From a checkpoint of a small transformer trained on Wikipedia.
Architecture: RMSNorm before each block, rotary positions, capped logits.
Training: a variant of Muon for these matrices, 103M tokens.
MLP neurons of a small language model. Each row is named by its layer, matrix (down: output weights) and neuron, and shows model dimensions 96-191. Each number is 500 + 40 x the weight over its row's rms, rounded and kept within 0 to 999. Numbers have three digits each. A neuron's up and down rows have the sign that makes its largest values positive.
After each neuron's rows, "fires before" lists the tokens most often just after its 100 highest values on Wikipedia text that the model never trained on.

L6.down318:490424464518464577455512468487449457486482477444513465480486510516448478503523538484471536559461536453484476462474508471369510458507532512531516509446495491498500512443520530467447481543490549511472581433567507484503501603499503458469442501473501562568534517536472569525497550460498520484
fires before: "s ", "al ", "x", "re", "ted ", "al"

L6.down69:487548489531515490411521542478455462522472528495489482534489502518452531556467549358506524579526457531450525431517516503571526489486502483468472442507584484465564535506477501478458566523507571506503448461449494473456482495497547507443502530598532474519459537515511383517507421575527590489
fires before: "ation", "am", "ot", "ew ", "ame ", "ew"

L5.down288:534521454538443460507509512429532430524462423438505511519479502461517511572532463489525523508519468549519523482582514517513498585486485493506434489528549582490513506536525472489508596499490501557516498512512437450454470531482441493530427494539545460605505449455468459551501545540548527555
fires before: "fic", "f", "f ", "t", "a"

L6.down249:496514527530520502488469465502532475488487512497527479570479545464601516432503446465487538503479476540497541523536495569550423520513572502520516539483466506517543400449547497546540525448445495480448532521502494502511506563567419548470488552566504494495491618502553522541566492489479480529
fires before: "n", "n ", "f", ": ", "ad"

L5.down140:456523543448427533455529505521535607488473410458451523581529511432553498521495522547522480465469486450504495531493504532522527432489495508452532458502443553579524497469477519522558526558487530515526415450459530514492516471439529477543473556562543596499471481470530474489470500550521518562
fires before: "t", "tr", "t ", "s", "ag"

L6.down285:478478510460513532489491459540618550467456532494471483522456519422553465498537539439454565482520462530512507566492496473522437564502458474430494506452476496534434491513576451532483506459529587469483504496566448490486497528469497516499525511428556541493511537469447497496500446487547548514
fires before: "le", "t", "pl", "f", "a", "m"

L5.down273:585542528543485512517519464465490437511552514479496409523479505485426501466527486457489473491469488492587542538446504530498466473516590509461444468500470563540522502488549494511451535548526482516492522590537407470498476489468464509542518570567549453509513419555492487483517480561468558435
fires before: "n "

L6.down218:473443484448426488521564464472445484564464537432542511479523550516416495541474550565511550467552469506449496458518489464456541488548521560471472474485621480552527496558515518515527498508536412579497531569450481410493523559523443501501472500495461439497522521533491486605529484468448519492
fires before: "o ", "il", "en ", "ou", "in"

L5.down99:503511515497461540444470456438510543558529502451570463485546514531583488485513557361518498435537449500541446497511518499495500553517447520485404491514501490515481545545565494536471478458491510509406445529471488476574553512504523526536469483467528495494539486563527486468512473462484440446
fires before: "s", "l", " ", "sp", "si"

L5.down3:435418547446523548447476521494529560560488424491475582503485503480522550457521495558521466467468470438505562499477537462569434515509572581516504509545490481522451414496527500480474506462480455531504524523525559470449436506474466411575444436439572514485540582492452466455532454415529537449
fires before: "en ", "for", "ing ", "g"

L6.down228:494459530505493469456478518506516552500515452485495467557489533503474509528512539338484490487603491449526497446494518588485413457426526447517560524483503568534467480555522513471471530499486499446513457477468458462584408471546482531506459481487477549474534504493506484555512472504496427386
fires before: "of ", "an ", "for "

L5.down41:498521442548474503499548507551453526473502525473486532575431498542486561491582496472546473522460532506481486457466519524472470580428479414438460577405529548473454464539502472547455498523507488550480471521477533492442413413496493522506541551503473487428494491504566491489572484469577485467
fires before: "e", "d ", "m", "ly ", "ol", "m "

L5.down258:475556481557511494465483488486468450525505526512492514458541529540519494485514576394446508473439529506459510518534544482481573514515499422515469481538543493507368496573450527460507544571457422465457536528459542488485488557564563499528461461491436541469546548538451534556452504509529435468
fires before: "a ", "as ", "b", "es ", "the ", "an "

L5.down139:520507432494502601533541501481548457449433534484528543461486588504458509483555520581500524399503506522531549488519550475531555507509461475496514469528557532539522542505526464534512502499530472468495588480471523438450506532433475485471495450506460535458520522611549475562566538472535485499
fires before: "n ", "ak", "a", "d", "g", "si"

L5.down241:474524500517500516506487465397511464507506533529468538522562462508491488522441573446493559494476541667523507539478511457465474464492554483487511531434530469520523456498507540528472581453462495535550444494540481536500553576530528557504496549467522515593511463521456456499533470542452497477
fires before: "f", "c", "s ", "t ", "m", "w"

L5.down308:488475526595501492527492455495498492553540486470475511471476510498557460554473564491467506516484422470470526477558561443525501501453512518514486476539474560521440526554538464490508497543487535420472445471552517492547533565428495508498447458511406445473540571486509555487494472522499478541
fires before: "ce ", " ", "l ", "c", "s", "ec"

L6.down276:479487482502563520508486471526501487560531504488515475509532563511488483500539501510491504568461487559473507434497560548534417443475459461480443565520417524513429470474547441501597527463447496481455456534501487500468496499477487532551487376420497478468539446483463478474499498530497472568
fires before: "t", "d", "ec", "g", "e", "e "

L6.down45:545479568506512485406480535546531474484523452483505418538479509498432535458535521574559476441553523552439470442443433487436499463579463462539473456432478524472585536501458483453480548561505499497552505521516495481476457480509499460521518543471450497525493501473508556564532564464478505467
fires before: "pr", "ug", "ul", "an", "t"

L6.down240:497516503503450525375566560552540472520501509491469468467447534548489497471555551505533470532435443485539452481461458545518474499531591562517447426477534511501514493527447491547464507495544488544502513429569535523467475498490501527549488532499514584472538521462515517565469550500499527596
fires before: "l", "in", "si", "g", "ld "

L5.down90:506489448492524519544433548573514513482497446493521542500478528504552481494515481427497507478589521509452423518515477502491516517446544526458460541484496508526547445575510471576502488427497465591443498495575540546576458519494496488476547500367507491512498476481480474436470464481495539519
fires before: "B", "H", "y ", "b", "E", "on "

L5.down45:420531455507462540499450490526571474550543453500492516574431512490526480509532444468424441503492475454510486470480510532490543502486483509559530535499532468510537462546540467569494558462468525537505489567443498557502465428477498522512443440479470525544464421467501532548461428484510473487
fires before: "to ", "that ", "the ", "for ", "in "

L6.down170:524535498446489501507529542457492552577547496488541426470481438581523483504546476440560459503514529457510430579484452542534489529518515486535476501519563519591524523565475448485472538432509490478487453499471530498505583515464531573531564561474507539418490415494551527503516504516492524574
fires before: "in ", "by ", "in", "to ", "t", "b"

L6.down133:486561480468514556496488516540516550500475504451525483452538453477490504489449523480546472575460487545481496476445517520507505485493509475421506547481441524455421589492492541488466492537553475549522463439461505400516517521499513531446475489500444482530515505497554541500459451430494557512
fires before: "y ", "y", "ly ", "ow"

L6.down156:588538529465501513513485450499443509528530474501564503477549454491519478534442444544498472483480470498490477475509429562527496486590522498451467477553517522455509411445516502532507467481440507387505524484408448521563518551476513484494488521448468544583515499472548508511478534473471509476
fires before: "is ", "h", "was ", "d", "m"

L6.down12:558457536400516481530530502492548414546548592485490492472518513524473502494482500512481530493493509477517581476516528503507461445532542537513545540544512518515461478447515453470496449531586503530544576440550513494453477529524480420481556514516569550546546499500499484501518464546558483493
fires before: "c", "h ", "od", "ther ", "d", "ed "

L6.down200:466422521446478482491459521502482530503530411468512502567496510580496478507526424501546541485471490557491527490483449610471502416529476554550506476552421580516552485552546446535513580521540488531512498468479546481528571546541499474505442499529501473468462471511477527436530479526503486490
fires before: "s", "si", "sp", "c"

L5.down110:456528446483441552453435475446423516500438528517470579474509491464445513492518541463532487455503520394537500491538538505487493517457498445446514527527525422470570533478513514574540505481502496527523550403473454579539512509475513555515518504517523522516476519464452541505536474451477574454
fires before: "o", "e ", "ed", "as", "em", "ang"

L5.down1:493465512550449529507470452516593546504528536432543541487481521476540477522452555536558490501534443490463424499466489464572541549465557437526562544464515490547452507523504572496510520476465434513470476497464441574484510520409483412441522530564501497521460488500511478551558462489529510557
fires before: "s ", "s", "g", "t", "al "

L5.down85:497567448519481511460503514498535433521498484486506453529488515448517490507467498549442436552491455545520488512518529485485485521480505432524468505523482531451532530491392495499551453461491426429391462508546491486462497561487599477489502552437444454437474503492526464519519469527545574470
fires before: "m", "st", "man", "e", "f", "r"

L5.down100:516559527472504445538493557550559496504461500535478518611496460491451527542512614514536533428468548488513557454473447543469469512446494500413586537467470522487533451506508555472538548522494529485509446442504508537500564446512539520499469521466500576593475520497473447495610550512463485527
fires before: "e ", "g", "at ", "at"

L6.down233:484458513527533518557568482553551476438471534501550516508525526461453462507542431373558534562495460468511592527459446451405505519530437552507468453541621529414518491493513424505498493509481442555517516471496475465490533499474528479516584540494481407523499533506515476547501473472576470517
fires before: "7", "4", "0", "3", "2", "6"

L6.down120:526482521490509519456527465439522562514510503492548493477472460500456493497490471563466483498537543507503483491585540503533574526492456508469478561466489475471491466536471514592549512492473424515453510490537459474504487459435469477524465524493429462551538441497568528519517513563443554468
fires before: "ve ", "ation", "at", "on", "on ", "ation "

L5.down300:472457529569493488443495542550562560526418490525467523549417513487429447513387504440454466523472471438478440529502447484563500474496503479471544500511442505549532587469464462495445536486504569449480607572532545512493496578554455561523555475494587522498518517528490490453512529549531460540
fires before: "ing ", "ed ", "al", "u", "es "

L6.down0:577539455435526500493454579472479475497545534473448532518483503404551509461459526612460517496501535540554483526556477440494492516449482493482490521475445517523436468552521476481554494469471468478486536495472541516522508566547544477410490476496565461475516564492529532532518472413527493460
fires before: "t", "t ", "ed ", "ce ", "c"

L6.down146:500481524480447474505496482479534476510581435552481490504567522508504483575560531485469475483450514493494389500429470559497491439541492510479511489520500524569547581484402458452549442495598513550533527425476529464397507503521469444541477513453481532485477495544488437515523468528561470464
fires before: "t", "l ", "er ", "g", "m"

L6.down27:500571530470517438540471543471527516509527468530521617474497563549547521501537489555493581539469471610490535421491403467432492471537547480496517536480503484451458529524517554463542553533540486536560476480494510530551526507484472538474495464542393485514498457523483499513518461514515495450
fires before: "s", "si", "se", "d ", "ti", "b"

L6.down63:518470517482517504499504486461506475465493417579576498503591501417513547484515525565523484477522548538494503440395491472436508522524525569512426415458568575479524534473509498383443477496516459409514545534508534537478493574521521527538576422481537436439495449521494528551498573521536481519
fires before: "1", "2", "5", "6", "8"

L5.down49:573478445542477498529468470511481512460471456450492529519496487433471497445536528612483516520486506473446485452503533468501561438461461474558488564544541557499503536550442558470515477520534552427433605493473538542492559515517497434460568421514473471454510513484438521496499460467503441503
fires before: "ri", "an", "in", "all", "ro", "res"

L6.down121:531455479497521553585394473562515478466549485543497497457579537539469486545471469493509532508448471475451491441488499472464502502490537506495477534531508526542561480507462494420521483551589548501466436464539537434488411443503524456523475486404476509523526522460500522492456490468481483503
fires before: "i", "it", "ion", "u"

L5.down158:524523464484524444424478508473494516583555538604523544459489543455485479511508572514513536463461449471486499468504492518499550442580527541501449508568490550569570485525556463484499540475490543556492502462484462536519518472578509530566491549448539468485589467468516543493445486553515477550
fires before: "m", "p"

L6.down212:543527511520490555513556555517471553530478485473520480433486434500444403523474481534503498478483433495402489502537497451521481535605444539489489524459562487511508511502521524573422491441615409461428577460512511502495557464574481558439510513447538438514489583442517413509532522437549536410
fires before: "in ", "on ", "as ", "on", "T", "ri"

L5.down0:540528533552509475597404536543470497504480469501461511468493479499493536498546501491434462494469477495474520430517549505482541476506467517518494538473519452485552490448492503490470518463454478436479500487466530544499555475452385574438500597539502511466496529534517548487497495440579445503
fires before: "to ", "cl", "ter ", "d", "f", "h"

L5.down60:527486614523422494451532459501527481467471572461503516499495565506505480481493461539476501496506519502466496514502405414506421507496453507521416418543516501501459490512396454496492501451513480504450537421500543528489423500467485484519524511525548484517527533465552490469485522555499502520
fires before: "in", "si", "l", "el", "h"